{
  "n_layer": 10,
  "n_kv_head": 1,
  "attn_scale": 0.125,
  "parallel_block": false,
  "init": "normal",
  "init_std_up": 0.0287,
  "optimizer": "muon",
  "lr": 0.0119,
  "lr_mult_qkv": 0.7,
  "lr_mult_o": 1.52,
  "lr_mult_up": 0.827,
  "schedule": "cos",
  "train_tokens": 88530000,
  "steps": 5404
}
MLP neurons of a small language model. Each row is named by its layer, matrix (gate and up: input weights; down: output weights) and neuron, and shows model dimensions 128-191. Each number is 128 + 32 x the weight over its row's rms, rounded and kept within 0 to 255. A neuron's up and down rows have the sign that makes its largest values positive.
After each neuron's rows, "fires before" lists the tokens most often just after its 100 highest values on Wikipedia text that the model never trained on. A number after a token or word is its count.

L4.gate139 [136 109 140 150 154 139  64 203  98 163  90 130 139 134 152 136 137  81 107 178 145 223  96 162 165 107  87 151  66 129 139 125 106 112  77 111 191 111 134 109 145 188 136 108 142 108 106  81 139 161 183 113 148 120 126 116 154 173 129 121 107 116  83 134]
L4.up139 [135  55 114  85 156  95 141 132 133 183  61 177  80  80  52  94  86 138 125 136 114  83 140 121 147  72  91  72  91 149 173 128 159  97 116 119 134 157 129 165 174 155 140  98 150 139 123 198 180  87  97 160 132 153 103  93 126  94  94 139 137 124 151 155]
L4.down139 [179 116 167 129 165 168 100 170 118 152  93 152 138 131 124 177 128 115 145 174 160 147  98 134 133  65  91 119 102  98 139 180 103 124  78  92 139 125 103 117 117 122 131 105 113  86  80 118  87  90 102 112 160 139 124  65 149 145 117 143 154  81  90 188]
fires before: "|" 84, "\n" 8

L2.gate183 [ 81  89  90 104 117 105 131 111 132 119 117 160 147 151  96 157 171  95 135 176 144 122 167 159  52 121 113 107 164 149  14 134 110  92 103 102 138 132  84 188  99 129 157 119  97  93  99  84 162 117 123 147 108 114  88 155 140 106 117 188 157 133 102 182]
L2.up183 [ 71 123 103 138 141  69 131  51 119 143  99 135  96 139 140 121 136 120 106 176 141 140 108 168  79 100 122 149 121 144  35 147 114 125 116  91 143 181  79 153 136  75 157 153  79 109 153  95 134 111 105 108  99 113  78 174 141  68 151 167 174  94 107 167]
L2.down183 [128 125  60 120 146 153 136 119 139 111 180 131 109 123  68 182 124 101 132 151  98 187  71 118  93 102 154 130 116 129 114 163 118 156 111 112 121 149 168 142  93 102 124 147  80 134 128  43 130 138 147 121 118 174 109 144 124 111 188 175 161 120 162 122]
fires before: " of" 24, "ic" 19, "icip" 13, "n" 9, "s" 7, "y" 6

L2.gate109 [ 99 155 112 104 166  66 120 179 133  62 126 185 113 159  96 161 158 143 110 109 136 148 145 135 191 152  67 104 161 158 123 154 124 144 104 123  91 104  63  92 180 116 116 102 106  85 164 185 134 126 141 159 127 169 136  78 110 149 200 181 157 106 149 112]
L2.up109 [106 171 138 136 199 126 158  91 140 103 161 158 124 143 140 139 134 169  63 126 144 149 114 115 161 153 121 116 144 128 148  91 167 170 137 119  74 111  83 154 187 189 142 142  76 151 162 170 151  78 118 141 209  89 147  64 111 169 161 152 160  51 110 117]
L2.down109 [131 151 124 161  78 117 122 110 152 157 106 192  76 110 205 154 180 157 102 186 106 155  78  96 106 106 146 117  92 154  82 124 151 112 115 156 182 162 143 180 144 147 135 185 110 125 112 138 137  96 100 136 210 104 150 142 111 156 107 158 158 111  97 143]
fires before: "\n" 49, " O" 11, "1" 7, " H" 4, "3" 4, "2" 4

L4.gate60 [135 127 170 119 105 126  95  75 130  66  89 127 132 119 127 111 175 169 161 143 116 135 132  71 107 157 175 151 115 101 134 116 109 126  99 165 174 178 130 146  21 121 106 136 155  95 142 134 135 154 128 151 125 107 160 137 111  79 180  74  90 139 102 153]
L4.up60 [130 157 123 120 123 115 115  80 125 103  88 129  79 101 103 158 111 105  89  83  69 199 154 115  80  86 106 162 124 110 156 108 123 121 155  94 152 123  99 146 111 187 175 130  99 104 131 161 138 116 158  95 134 132 140 153 118 189 120 100 166 154  83 165]
L4.down60 [128  86 155 105 112 134 102 110 109  89 125 137 107 175 154  91 123 134 118 109 181 123 139 213  90 134  85 150 138 125 136  92 124 132 161 128 118 161 145 127  66 144 131 110 136 153 140 143 133 153 148 140  76 127 128 124  82 131  94  79 110 129 152 150]
fires before: "\n" 35, " is" 16, " |" 14, " was" 8, "ed" 4

L5.gate48 [156  88 149  88 134 191 158  61 158 129 195  88 138  60 163 114 122 123 128 114  83  66 127 100 152 155 134 134 154 103 220  81 102 152 122 162 134 119  95 103 113  76 142  98 142 131 128  99 119 110 177 152 150  96 125 124 125 119 144 162 124  28 140 156]
L5.up48 [115 146 122 137 125 148 106  96 143 136 140 145  66 179 168 171 142 158 120  98 189 123  80 114 135  70 143 142  61 142 129  84 108  59  95 161  66 133 109 118 109 127  51 159 116 171 133 141 138  83  97 144  80 172 170 122 136 156 108 145  67 151 121 173]
L5.down48 [110 182 105 125 131 151 120 155 146 141 121 123 119 135 119  86 173 131 129 126 170 109 121 192 162  93  81 132 135  74 157 141 161 110  86 145 184 146 102 137  96 197 133 149 142 138 164 110 111  88  84 165  58 103  83 105  96 116 167 112 144  91 159 170]
fires before: "\n" 55, " |" 6, " of" 5

L2.gate213 [125 122 127 111 111  50 111 156  54 146 121 116 128 118 129 149  70 130 127 204 136 112 112 159  97 135  90 166 114 114 130 132 134 128 228  99 133 178 142 117 157 124 157 154 174 134 163 120 131 150 101 151 126 226 152  58 123 111  90 134 125 157 132 109]
L2.up213 [136 160 121  99 105  38  95 152  72 126  89 103 129 138 130 135 107 138 164 172 150 134  98 129  98 111  99 148 121 109 105 149  93  99 218 147 114 203 143 119 191 119 121 168 151  92 145 107 118 162 141 121 143 155 114  93 149 131 103 143 133 144 138  48]
L2.down213 [143 120 127 125 130  99 115 131  72 166 115  89 109 139 107 177 168 126 132 179 142 154  95 151 143 125 144 141  68 134 144 127 123  90 144  93 106 145 115 145 127 168 142 131  87  90 160 153  96  93 132  83  89  85 112  66 135 102 122 138 201 128 139  73]
fires before: "-" 59, "\n" 22, "|" 5

L5.gate25 [112 139 152 132 108 117 143  86 163 142 168 112 113 169 172 158 115 134  85 133 126  83 172 173 117 112  69 151 170 159 110 100 105 153  91 116 102 162 155 104  42 101 162 132 136 161 131 174 109 145 167 130 110  73 105 144 162  90 115 112 120  87 118 149]
L5.up25 [120  88  59 141 245 129 109 121 146  97  98 150  97 110  87 104 186 124 130 164 137 111 204  84  98  76 102 141 104 174 169  97  97  72 140  75 144 175 110 122 109 105 138 103  87 156 119 107 138  85 142 139 100  85  96 127 134 121 123 157 145 137  86 108]
L5.down25 [172 136 103 146 193  40  91 116 120 129 138 170 102 108 164 185  92  87 123 128  56 140 138 112 113 133 149  84 159 153 148  78  85 151 131 123 168  93 128  46 136 111 121 151 110 107 145 114 150 173 100 114 110 125 140 115 112 151 164 171 103 120  90 154]
fires before: " a" 42, " an" 12, "m" 6, " the" 4

L2.gate97 [ 92 108 147 161 132 135 110 104  67 120 102 146 126 144 136 105 101 111 154 127  97 128 146 133 145 100 149 145  88  54  71  78 151 112 149 120 145 153 115 133 111 137 156 147 179 141 109 152 108 174 100 120 101 115 161 101  84 125 135 127 203 150 120 101]
L2.up97 [ 98  89 127 148  93 151 117 119 101  63 133 144 143 115 105 117  88 210 102 131  66 152 135 167 182 134 177 128  94  90  87  78 127  83  79  89 157 116 141 121  90 109 231 128 154 114 169 152 120 204  85 170 116 131 123  76  72 178 140 118 129 120 112 113]
L2.down97 [153 113 174 165  98 150 150 111 153 125 153 107  92 115 165 144 114 163 180 154 124 124 153 104 113 116 192 110 137 107  99 159  77  94 150 130 113  73 115 175 168 122 156 141 130 115 115 179 100 141 150 114 157 107 113 108  68 186 152 124 134  83 120 120]
fires before: "n" 28, "l" 9, "ome" 9, "istory" 6

L4.gate164 [154  93  85 103 116 183  43 138 114 191 125  86 146  74 139 132 108 167 126 114 124 131 132 193 110 163 153 175  90 139 154  94 163 191 201 140 164 128 148 102 103 164 133 154 159 116 125 150 137  62 104 158 178 149 116 121 126 163 190  86  68 105 101 139]
L4.up164 [125  75 145 117 133 172 124 164 123  82  60  66 154 109 157 185 139 140 159 132 121 130 131 134 108 143 149 117 136 131 154  67 126 195 155 109 127 118 161 103  95 174 120 140 155 147 164 151 110  88 124 183 173 142 100 142 144 118 146 109  79 148 108 126]
L4.down164 [103 136  89 139 148 112 180 124  91  99  52 128 142 138 127 114 144 161 178  99 204 142 123  97 144  95 133 126 104  60 103 205 121 130  93  56 118 150 144 165 151 132 132 107 151  95 195 108 133  43 115  85 173 118 108 193 138 104 125 104 169 158 126 137]
fires before: "ed" 22, "ition" 19, "e" 9, "ie" 7, " to" 6, "ement" 5

L2.gate89 [142  90 181 119  90 161 122 128  43 150 180 151  83 140  67 128  76 135 109 125 143 152 134 181 142  80 151 150  91 101  95 126 122  91 161 158 185  58 170 102 109 154 146 102 112 127 103 154 131 111 158 156 145 134 106 133 153 162 152  84 136 115 100 130]
L2.up89 [147 194 135  86  55  89 145 107  13 102 138 153 127 135 196 179 139  90  77 168  81 128 108 105 118  92  92 149 123 122 130  87 121 143 154 109 117 137 122 124 118  75 123  33  64 151 151 147 140  87 123 151 111 143 180 144 128  80 173 113 154 117 143 161]
L2.down89 [160  74 111 116  72 137 160 131  56  82 128 119 106 135 124 153 106 192 190 114 128 106 115  72 113 113 132 107 130 107 143  95 147 179  95  83 100 143 142  60  49  94 151 118 114 116 102 120 202 112 142 163 170 136 108  57 148  68 165 105 134 136 138 142]
fires before: "ed" 15, "lished" 11, " in" 9, "ing" 8, "ated" 6, "lish" 5

L2.gate16 [ 82 129 120 123 111 132 158 172  93 106  94 113  82  91 101 140  99 126 140  85  43 169 151 100 151 164 128 172 131 118  68  57 106 172 197 102 127 151  93 145  95 135 155 173 154 162 172 138 175 108 104 113 100 175 114 104 147  60  88 118 134 106  93 175]
L2.up16 [110 112 156  97  84 147 172 131  94 158 126 159 111 116  93 138 145  55 194 104 107 157 185 128 187 104  81 126  87 140  99 118 143 179 155 106  51 134 119 107  92 144 141 166 190 152 135 109 141 110 123 138 118 159 139 131 158  58  82 116 107 141 112 151]
L2.down16 [150 170  86 110 145 147 121 110  49 103 137 120 161 109 173 128 187 131 164 121 136 110 136 117 178 152 132 138 122 135 172 118  81 169 101 122 114 158 149 121 140 131 171 146  92 108 153 125 137 140 171 146  80  82 105 136 136  62  95 135  64 162 120 102]
fires before: "ed" 27, "e" 11, "es" 8, "e," 8, "ie" 7

L4.gate238 [ 62 107 163 129 126 109 106 162  96 131 129 126 115 104 129 129 100 118 116 100 155 195 114 124 160 144 147 185 148 136 103 123  90  73 160 185 103 152  85 129 137  91 172 190 123  95 116 124  70 143  96 139 153 150 101 142 136 133 149 178 120 146 116  88]
L4.up238 [101 107 112 112 125  59 145 186 130 135 136 165 140 114  75 151  78 114  99 101 134 152 128 126 126 147  79  86 103  88 128 152 104 126 138 189 113 103 143 195 146 145 131 193  97 135 114 167 128 120 138 175 152 164 111 145 136 124 102 128 147 122 172 151]
L4.down238 [134 148 177 110  91 124  68 140  93 110 121 190  79 192 130  70 136 110 125 133 140 141 154 143 150 126 127 120 128 130 137 181  54 113 144 183 145  87 153 173 130  95  72 156  93 189 135 141 116 125 158  90  90 121 128 186  97  99 140 131 144 162 155 150]
fires before: "g" 16, "ver" 15, "xt" 10, "ed" 8, "ce" 7, "igh" 5

L5.gate20 [ 33 168 151 112 146 142  83 134 101 180 116 133 171  81  75 131 140 132 158  78 145 203 107  94 107  97 139 139 133 106 123 183 111 199 144 120 122  59  51 114  78 168 112  72 178 104 123 163 115 202 143 170  88 109 151  87 168 163 130 155 139 129 131 179]
L5.up20 [ 66 155 156 124 136 144 158 149 162 178  96 157 104  96  32 139 135  77  88 130 120 155  96  89 145  96  97 141 188 108 143 184 156  94 109 148 167  98 144 114  97 140 152 126 149 158 123 106 148 109 137 186 142 137  93 135 160 152 128 150 128 122 136 115]
L5.down20 [187 125 111 117 124 155 111 149 158 173 128 185 163 108  97 132 138 171  93 206 144 109  91 170  91 121 104 148 172 118 129 167 112 158 129 132  93 208  63 130 134 151  79 136 136 114 176 111  90  75 114 153 128 209 147 197  88 130  69 112 172 141 166 135]
fires before: "\n" 46, "ra" 9, "y" 4

L2.gate222 [118  81 172  85 111 168  82 153 128 113 103  79  57  91 136 144  86 162 141  81 153 102  98 102 133 164 131 160  97 197 204 106 101 103  99 134 176 149 182 166 150 136 141  92  75 180 151 100 145 129  92 122 123 208 157 137 165 116 148 168 154  88 115  77]
L2.up222 [104 162 114 102 178 126  78 106 153 151 141 130 134 134 114 162 142  76 141 145 154 152 106  60 137  74  18 121 148 135 158 110 156 143 106 164 165 166  90 121 124 107 125  78 108 193 102  57 206 143 131  72 117 156 143 105 100 157 113 133 185  90 191 115]
L2.down222 [168 153 135 143 149 133  80  86 185  89 137  66 145 124 119  91  78  74 151  39  82 105 106 106 134 117  98 155 145 120 202 139  89 107 100 183  47 154  63 142 127 176  93 153  93 145 169  93 171 168 199 121 140 128 128  78 126 105 101 122 173 106 170 125]
fires before: "ag" 18, "ine" 14, "aged" 10, "u" 8, "us" 4

L4.gate120 [ 70 150  98  90 103 151 123  77 180  95  80 132 120  94 129 138 128 132 174 150 106 161 154 160 165  96 101 124 169  83 113 145 149 116 152 148 149 238 141 169 118 170 118 130 128  92 106 143 119 149  68 107 152 117 207  38 145 135 159 149 219 135 148 169]
L4.up120 [131 168  91 130  78 117 159  88 108  97 116  82 105  68  98 127 155 135 189  66 127 153 141 165 144 149 123 158 103 100  51 158  77  69 145 106 137 144 123 137 118 105 147 137  85 119 119 169 114 142 105  95 124 131 135  36 146 132 106 108 119 154 187 192]
L4.down120 [ 84 116 173  84 135 148  94  93  95 161 128 100 152  94  66 130 123 102 160 144 146 109  97 117 107 121  87 203 111 128 150 124  72  92 138  45 109 132  90 112 140 157 119 121 152 162  61 173  87 147 141 124 123  96 119  81 107 120 141 103  96 139 113 112]
fires before: "|" 61, "\n" 10, "-" 8, "g" 4

L5.gate210 [171 126  95 116 124 109  80 134 139 135 158 162 159  90 105 111 101  97  75 127 110  90 126 108 108 132  71 155 135 148 186 131  67  74 145 138 171 132  87 151  98 115 155  94 128 139 151 131  95 169 167 173 123  90 113  95 174 135 116 123 154  54 173 133]
L5.up210 [114 184 127 100 116 142 120  84 122 132  82 151 110 125 148 160 180  81 120  93  98 133 135  79 139 104 133 160  83  98 160  90 171 164 132 114 113 160 145 163 169 157 139 116 179 130  95 122 143 175 125 131 119 152 115  83 160 125 151 112 127  83 173  74]
L5.down210 [162 124 102 105 159 178 163 142 148 120 143 119 140 120 158 151  90 124 100  98  85 116 167 126 127  81 157 163 180 162  90  76  78  68 128 121 106 117 144  88 126 189 149 127  43  93  55 149  98 121 125 140  84 113  82  96  99 101 127 144 176 100  96 115]
fires before: " a" 40, " an" 9, " known" 8, " as" 5

L4.gate48 [132 127  84 162 179 152 112 137 133 107 132 189 117 123 125 110 168 183 120  89 110 102 133  92 108 146 124 108 102 174 131 155  31  69 130 138  98 102 113 134 154  82 120 109 125 111 148 144 135 113 121 148 149  84 139 117 121  64  80 107  76  94 108 138]
L4.up48 [122 181  92 159 102 150 125 133  82 102 110 107 128 126 124 165 105 184  84 142 146 169 132 165  68 105 142 122 149 156  75  77 156  73 169 160 138 169 194 130 135 143 153 164 117 183  95 107 114 106 174  69  98 107 125 111 138 141 173 115 190 125  90 160]
L4.down48 [144 125  88  86 106 105 138  47 122 152 119 116 117  99 187 112 127 128  81  92 144  95 131 147 136  69 119 197 158 213 109  45 110 100  76 176 115 181 125 153 149 156 124 143 120 149 139 121 144  51  92 100  91 117  97  88 141 108 143 201 145 114  94 162]
fires before: " a" 41, "\n" 25, " an" 12

L4.gate137 [162  89 103 119 116  77 151 136 126 208 161 135 108  50 107 107 102 129 200  78 129 155 110 128 107 147 114 145  99 116 100 159 137 107  97 164 145 139 139 140 116 131 131 203 172 125 130 155 166  96  80  71 113 116  87 111  99 156 112 162 110 126 184 105]
L4.up137 [111  83 155 158 111 159 128 102  91 145  75 148 129  89  26  80 119 167 151 119 110 111 139 127 101 117 117 145 148 138 117 123 115  97  91 158 121  95 100 136 106 132 123 168 151 106  96 109  97  77 115 114 123 156 142  83  88 144 117 169  92 187 142  98]
L4.down137 [ 74 109 189 191 149 123 136  92 102 112 104 160  96 119 103 141  78 130  88 136  42 154 188 150 165  96 161 176 139 118  85  57 101 113 127 130 113 116 196 111 186 175 134 110 172  83 143  97 166 110 100  85 152 164 128 129 111 152 137 146 129  91 128 100]
fires before: "m" 15, "vious" 9, "est" 9, "l" 8, "view" 7, "n" 5

L4.gate212 [168 156 131 115 134 193 203 142 110 109  88 124 204 111 114 130 104 164  99 125  92  73 133 125 154 101 105 130 162 156 132 106  63 155 180 149 138 112  85 146  93 124  90 165 161 137 139 140 140 129 175 168 128 107 131 103  48 118 139 116 107 134 132  88]
L4.up212 [177 175 124 147 108 155 170  81 112 115  77 168 220  67  85 163 184 134 113 121  77 152 146 126 138 113 130 165 123 157 121 146  38 101 169  57  81 122  98 171  85 159  99 102 128  98  92 130 129 146 133 135 141 153 123 137  68 107 150 164  87 125 141 121]
L4.down212 [178  98 164 131 108 145  98  95 130 151 119 142 110 112  61 189 111 139 145 130  57 164 224  78 131 102 144 101  77 112 131 167 107 160 128 118 181 177 141 152  95 135  79 116 143  83  82 131 161  98 117 130 135 186 165 143  80 145 143 193 148 104 162  82]
fires before: "ed" 17, "ry" 8, "qu" 7, "ing" 7, "s" 6, "ition" 5

L2.gate218 [114 136 165 134 140 141 149 165 103 129 131 176  92 123  93 116 145 117 117 153 144 149  93 118 102 108 166 144 101 129 166 114  71 156 160 119 130 145 127 100  88 156 124 167 151 114 153 153  92  91 105 159 133 146 152 106 156  78 204 108 109 124 162 183]
L2.up218 [ 98 157 133  80 104 152  92 134 115 117 131 150 137  89 138 173  72 197 154  74 163 152 125 194  95  66 131 135 108 118 133  91  92 138  82 136 171 128 182 178 108 134 193 127 111 107 120 125 163 148  93 103 102 148 105 125 126 138 121  77 144  90  71 113]
L2.down218 [170 109 170 103 119 124 139 158 149 135 129 128 109 172 140 159  61 163 116  79 146 173 151 159  92  67 122 124  67 156 175 107 163 152 123 113 146  94 140 133  84  70 116  99 170  68 121 142 102  96  85 189 148 116 159 142 147 115 128 107 107  93  96 155]
fires before: " |" 64, "\n" 19

L4.gate63 [185 104 131 132 140 158 155 178 171 115 165  83  82 140  78 182 147 136 177 162 152  99  52 141 186 110 123 159  82  70 138 147 130 152 105  58 166 124 105 134 158  76 166 104 109 138 207  80 134 177 115  89 113 148 142  88 123  93 106  88 156 111  88 115]
L4.up63 [140 113 131  75 122 158 156 121 103  99 125 159 108  85 142 160 157 121 200 170 141 107  96 138 192 140  99 180 103 161  77 132 131 135 127 145 128 104  84 128 129 154 134  99 162 109  92  76 130 172 110 142 117 134 135  94 138 134 157 189 112 102  82 126]
L4.down63 [182  97 157 175 134 101 129 126  99  86 140  68 148 145 158 184 153 137 181 116 127 114  81 185 178 112  83 178 106 129  93 133 103 133 163  95 150  89 135 154 169 142 164 111 111  70 130 122 109 152  62  90  82  79 140  50  91 111 102 107 164 136 107 127]
fires before: "|" 91, "\n" 9

L5.gate89 [100  89 112  68 146 209 105 140 186 174 111  73 121 132 127 149 121 130  80 107 152  86  99 175  62 171 112 128 119 143  97  87 100  84 132 152 137 137 104  95 153 149 136 150 111 161 180 119 138 161 117  90 131 149 151  46 110  93  84 150 139  70  84 130]
L5.up89 [ 88 147 140 109 167 101 118 135 146 156 170  88 107  78  82 143 146 134 135 159 162 108 171 155 112 133 174 198 158 153  92  92 110  43 134  81  99 145  93  50  87 133 153 160  81 131 137 140 142  94 150 124 133 132 138 118 113 138  95 140 120 118 126 138]
L5.down89 [138 115 127 118 165 120  83 142 121 133 156 118 120 137 126 149 160 170 114 116 144 102 118 182  89  98 132 155 132 130 128 106 167 131 127 146 117 178  69  59 132 109 149 126 136 185 130 117  87 108 100 172 101 109 164 135 166  82 113 156 168 127 156 143]
fires before: "\n" 55, "-" 18

L2.gate2 [ 87 174 144 113  83 167  98 124 130 118 136 168 145 125 136 169  64 164 173  98  87  42 128 160 161  78  95 139 120 185 150 117 143 154 136 157 175 130 124 135 133  94 105 148 108 135 171  89 156 162 194 141 147 206 178 131  71 123 124 119 129 167 164 112]
L2.up2 [123 109 124 133  84 173 131 136 134 128 180 114 131  87 153 126  89 146 158 135 163 100  97 154  97  83  82 163 115 156 140 158  79 140 118 123 187 184  91  92 121  87 135 148  54 105 148 137 122 157 155 117 213 115 126 136  78  85 128 120 195 182 125 138]
L2.down2 [126 153 140 175  71 153 115 139 160 129 144 104 119  89 164 102 139 151 104 101 132 111  83 154 156 109  67 147  99  81 170 215 106 168  26 150 154 140 101 106  97 113 108 133  66 133 177 124 121 142 153 140  80 171 129 140 114 113 149 133 111 117 133 134]
fires before: "ag" 17, "ctor" 10, "aged" 9, "u" 8, "ct" 6, "ion" 5

L2.gate318 [155  71 136 122 151 110 163 121 103 125 137 127 196  69 139 165 140 153 145 134 140 108  86  91  72 138 118 139 121 156 128 112 187  99 185 133 155 154  87 141 154 184 111 109  76  94 146 146  92 115 132 136 129 127 113  38 145 134 109 173  80 113 120  66]
L2.up318 [135  77 129 133 161 187 177 142 109 111 133 127 175 132 170 180 153 110 142  92 184 133 132 133 117 102 108 133 110 132 138 138 167  95 169 159 135 106  93  95 110 197 152 110 118 125 128 153 149 136  76  46 106 131 145  92 113 150 108 136 111 119  93 118]
L2.down318 [ 98 103  72 141 150 157 106 132  97 117 141 108 103 186 174 109 111 114 129  89 200 112 167 124 165  88 177 158  94 119  83 132 138 115 132 113 105 158  70  59 122 159 153  95 151 110  94 129  88 123 140 103  95 134 124 151  87 127 109 130 140 168 107 131]
fires before: "\n" 31, "red" 10, "ing" 8, "is" 4

L4.gate74 [ 95 134 146  65 105 192 170 160 176 131 165 160 162 137 162 167 103 176  96 120 167 115 119 110 140 125 135 138 169  73 151 111  88 114 184 127 171 121 151 160 128 116 135 171 131 144 118 103 125 143 113 138 111 187 193  99  90 164 108 151 105 113 199 150]
L4.up74 [127 149 115  64 174 139 127 129 165 171 121 118 130 120 122 156 140 168  75  72 165 138  70 128 170  96 107 100 106  77 121 172 113  92 117 140 176  76 160 198 163 140 137 139  87 157  77  82 150 129 155 200  92 195 186 108 100 148 128 120 146 150 199  98]
L4.down74 [120 130 109 116 142  93  84 126 101 143 132 136 166  71 162 115 158 192 104 135 104 170 134  79 152 142 132 120  77 111  96 138 115  55 112 149  87 162 144 173 144 114 144  40  64 124 121 114  89  94 185 187 107 179 118 162  96 110 152 135 123 148 176  78]
fires before: "it" 20, "ard" 9, "il" 9, "iz" 8, "est" 4, "ide" 4

L4.gate45 [119  83 125 105 199 125  99 182 135  56 154 123 155 131  60 140 112 114 164 166 138  47 148 117 152  64 104 135 121 141 141 113 184 150 162 154 106 131  77 131  98 125 111 148 109  67 107 126 121 102 137 127  85  83 130 110  82 118 118 143 112 115 135 196]
L4.up45 [152 181 203 117  96 132  78 156 134  92 109 113 122 166 132 151 102 174 116  64 146 143 172  82 129  84 116 164 158 142 100 155 169 104 150 114 148 138 130 107 142 107  95 152 170 106  98  79 112 131 167 104 147  99 182 192  91 126 115 124 156 126 155 110]
L4.down45 [106 193 157 143 103 133 110 114 165 119 136 115 173 122 123 107 124 174 121  58 147 108 170  73 167 155 173  97  86  88 133 106  61 144 142 115  97 146 101  86  92 118 131  71 137  86  87 101 192 178 144 164 120 118  77 153  97 104 113 125 110  83 176 161]
fires before: "ol" 13, "ys" 11, "ot" 9, "as" 9, "est" 8, "ase" 5

L2.gate4 [154 130 160  79 176  58 148 131 162 175 136 109 167 144 164 111 146 121 142  60 166 143  56  87  61 135 118 141 127 121  98 116 146 116 120 170 113  98 115 128 151 123  77 139  99 137 152 219 172 123  90 152 127 134 126 113  71 201 123 108 154  96 153 173]
L2.up4 [ 70 117 137 116 114 144 114 101 124 136 143 100 141 153 209  89 123  92 108 132 139 136  99 103 139 113 210 120 187 135  76  89 135 194 111 128  95 187 120 112 130 105 145  73  95 109 139 107 122 160 111 146 139  92 111  92  71 140 171 178 120 124 103 154]
L2.down4 [123  95  95 137 137 118 144 130  99  96 103 104 138 114 166 148 144 136  93 106 133 117 129 135 115 166 168 135 191 153 117  63  97 161 130 176  75 204 119 118 163  83 132  63 147 116 143 135 101 133 141  86 119 109  98 121 116 133 106 164 118 139 159 184]
fires before: "\n" 88

L4.gate90 [140 134  90 142 144 135 128  75 152 123 121 159  48  98 111 105 150 165  84  84 109  81 154 141 170 153 100 162 133 161 118 146 157 119 106 103 134 204 110 188  90 183 102 127 147 166 115 113  82 134 183 115 154 126 128 112 156 136 102 138 112 142 163 131]
L4.up90 [135 109 108 129 187 128 128  96 148 121  98 127 137  82  94  99  80 103 192  60 142 114 108 132 159 134 140  98 119 149  88 109 124 127 107 108 117 157 145 123 166 135 104 138 132 160  90 101  96 168 151 130 126 167 163 145 107 118 144 169 186 183 193 122]
L4.down90 [148 108 128  95  91 108 141 130 128 119 148 145 150 141 111 115 166 139 108 107 128 110 107  99 187 135 124 129  98 115 116  96 144 186 125 114 109 229  83 149 147 101 114 134 150  83 161  96 128 121 196 171 122 167 126  92 156 126  59 201 141 111 139 122]
fires before: "it" 20, "ol" 13, "est" 10, "up" 9, "ition" 8

L4.gate263 [110 129 121 119  69 116 118 131 210 120 141 158 139 142 132 134  79 105  79  87 104 116 178 138 116  91 128  88  87 102  85  86 127 159 112 129 138 126  93 165 144 167  88 185 122 124  70  83 135 162 159 144 159 174 107  47 157 171 173 160 117  75 134 118]
L4.up263 [ 94 177 135 136 144  84  93 148 100  93 177  64 191 124 124 125 114 154 168 137 171 197  95 166 105 123  86 163 128 114 111  57 141 100  69 165 131 122  63 165 121 129 170 115 150  89 102 125 107 156 181 127 151  71 180 139 157 168  84 104 141  81 117 131]
L4.down263 [ 99 131 110 155 113 115  77 142  93 136 148 100 104 145 145 129 151 160 111  72 149 102  89  88 171 110  82 122 111 120  88  59 133 153 121 167 100 129  97 131 114 124 120  78 136 123 128 121  90 138 153 106 185 119 123 108  70 183 125  97 146  95  99 109]
fires before: "\n" 62, "==" 8, " ==" 5

L2.gate280 [145 111 116  96 136 186 129 147  66  85 112 147 126 138 164 103  82 172 141 124  74 136  88 177 144 151 132 155 145 133 114  83  39 150  78 127 181 105 121  98  87 136 159 160 174 131 141 170 108 152 108  95 165  77 148 120  90 101 123 175 123 111 198 169]
L2.up280 [143 161  65  77 112 177  88 169 114 111 106 137 168  55  86 112 136 121 152 140 144 153 170 140 132  96  80 175 125 164 108 158 183 122  92 164  98 129  88 104 119 125 120 171 109 156 125 160 126 145 100  95 164 116 130 200 155 122 141  79  68 123 119 143]
L2.down280 [195 129 136 123  90 143 132 104  83 178 137 165 103  97 113 125 103  83 121  92 144  94 127  69 124 134  82 133 173 130 115 167 152 143 116 162 128 193 106 107 105 163 132 139  81 108 126 152 154 165 133 155 138 125 139 106 132 140 103 115 127 163  90 150]
fires before: "ing" 19, "ers" 14, "s" 8, "er" 7, "er." 5, "ten" 5

L5.gate40 [133 116 112 104 138 189 100 110 100 135 108  46 183 110 142 132 138 162 154 136  67 104 134 124 103 168 118  71 150  86 195 115 123 170 180 119 140 191 123 126  68  95 149 167 131 137 124 179 136 108 122 126 129 105 113 137 160 126 120 153 134  77  85 177]
L5.up40 [144 124 209 174 152 162 127  91  95 134  78  53 170 111 111 124  59 122  96 132 169 145 141 164 108 126 156 172 188 169 129  89 149  94 132 160 108 136 121  76  90 143 154 136 150 128 114 141 183 123 113 134 130 176 167  87 121 155 107  91  47 156 143 141]
L5.down40 [116 137 175 143 185 152 145 127 116 135 124  68  68 119 159 162 128 200 144 140 122  92  86 139 151 126 134 157  90  95 124 145 171 162 131 110 169 158 153 143 137 165 171 112 102 136 156 148  72 138  95  86 149 160 126  73 157 130 156 121 104 178 130 123]
fires before: "-" 24, "\n" 23, "ited" 6, "am" 5

L2.gate31 [160 146 138 170 127 126  96 156  69 104 142 167  95 176 137  77 115 138 136 201 118 105  80 120  70 167 150 161 135 112  92 112 101 118 133 120 113 141  95 126 158 161 148 129 173 104 106 150 158 146 198  93 129 123 164  98 137 139 124 119 104  99 143  98]
L2.up31 [153 173  72 138 159 147 148 120 189 152  66 110 152  86 156  78 192 149 176 133 149 147 126 131 121 125  99 146 104 133 170 146 136 115 132 107 137  79 112 182  91 144 134 169 130 107 117 138 127 111 167 169 111  95  77 101 134  79 123 114 138 102 147 150]
L2.down31 [161 148 128 117 118 163 183  90 125  79 107 125 127 173 139 135  88 109 109 170 133 147  96  76  92 124 156 171  95 142 133 122 112 135 138 119 183 159 144 118 115 110 147 181 126 116  83 111 124 126 104 124 147 113 139 122 138 113 109 116 138 106 170 130]
fires before: "2" 14, "3" 13, "4" 9, "1" 7, "4." 6, "6," 6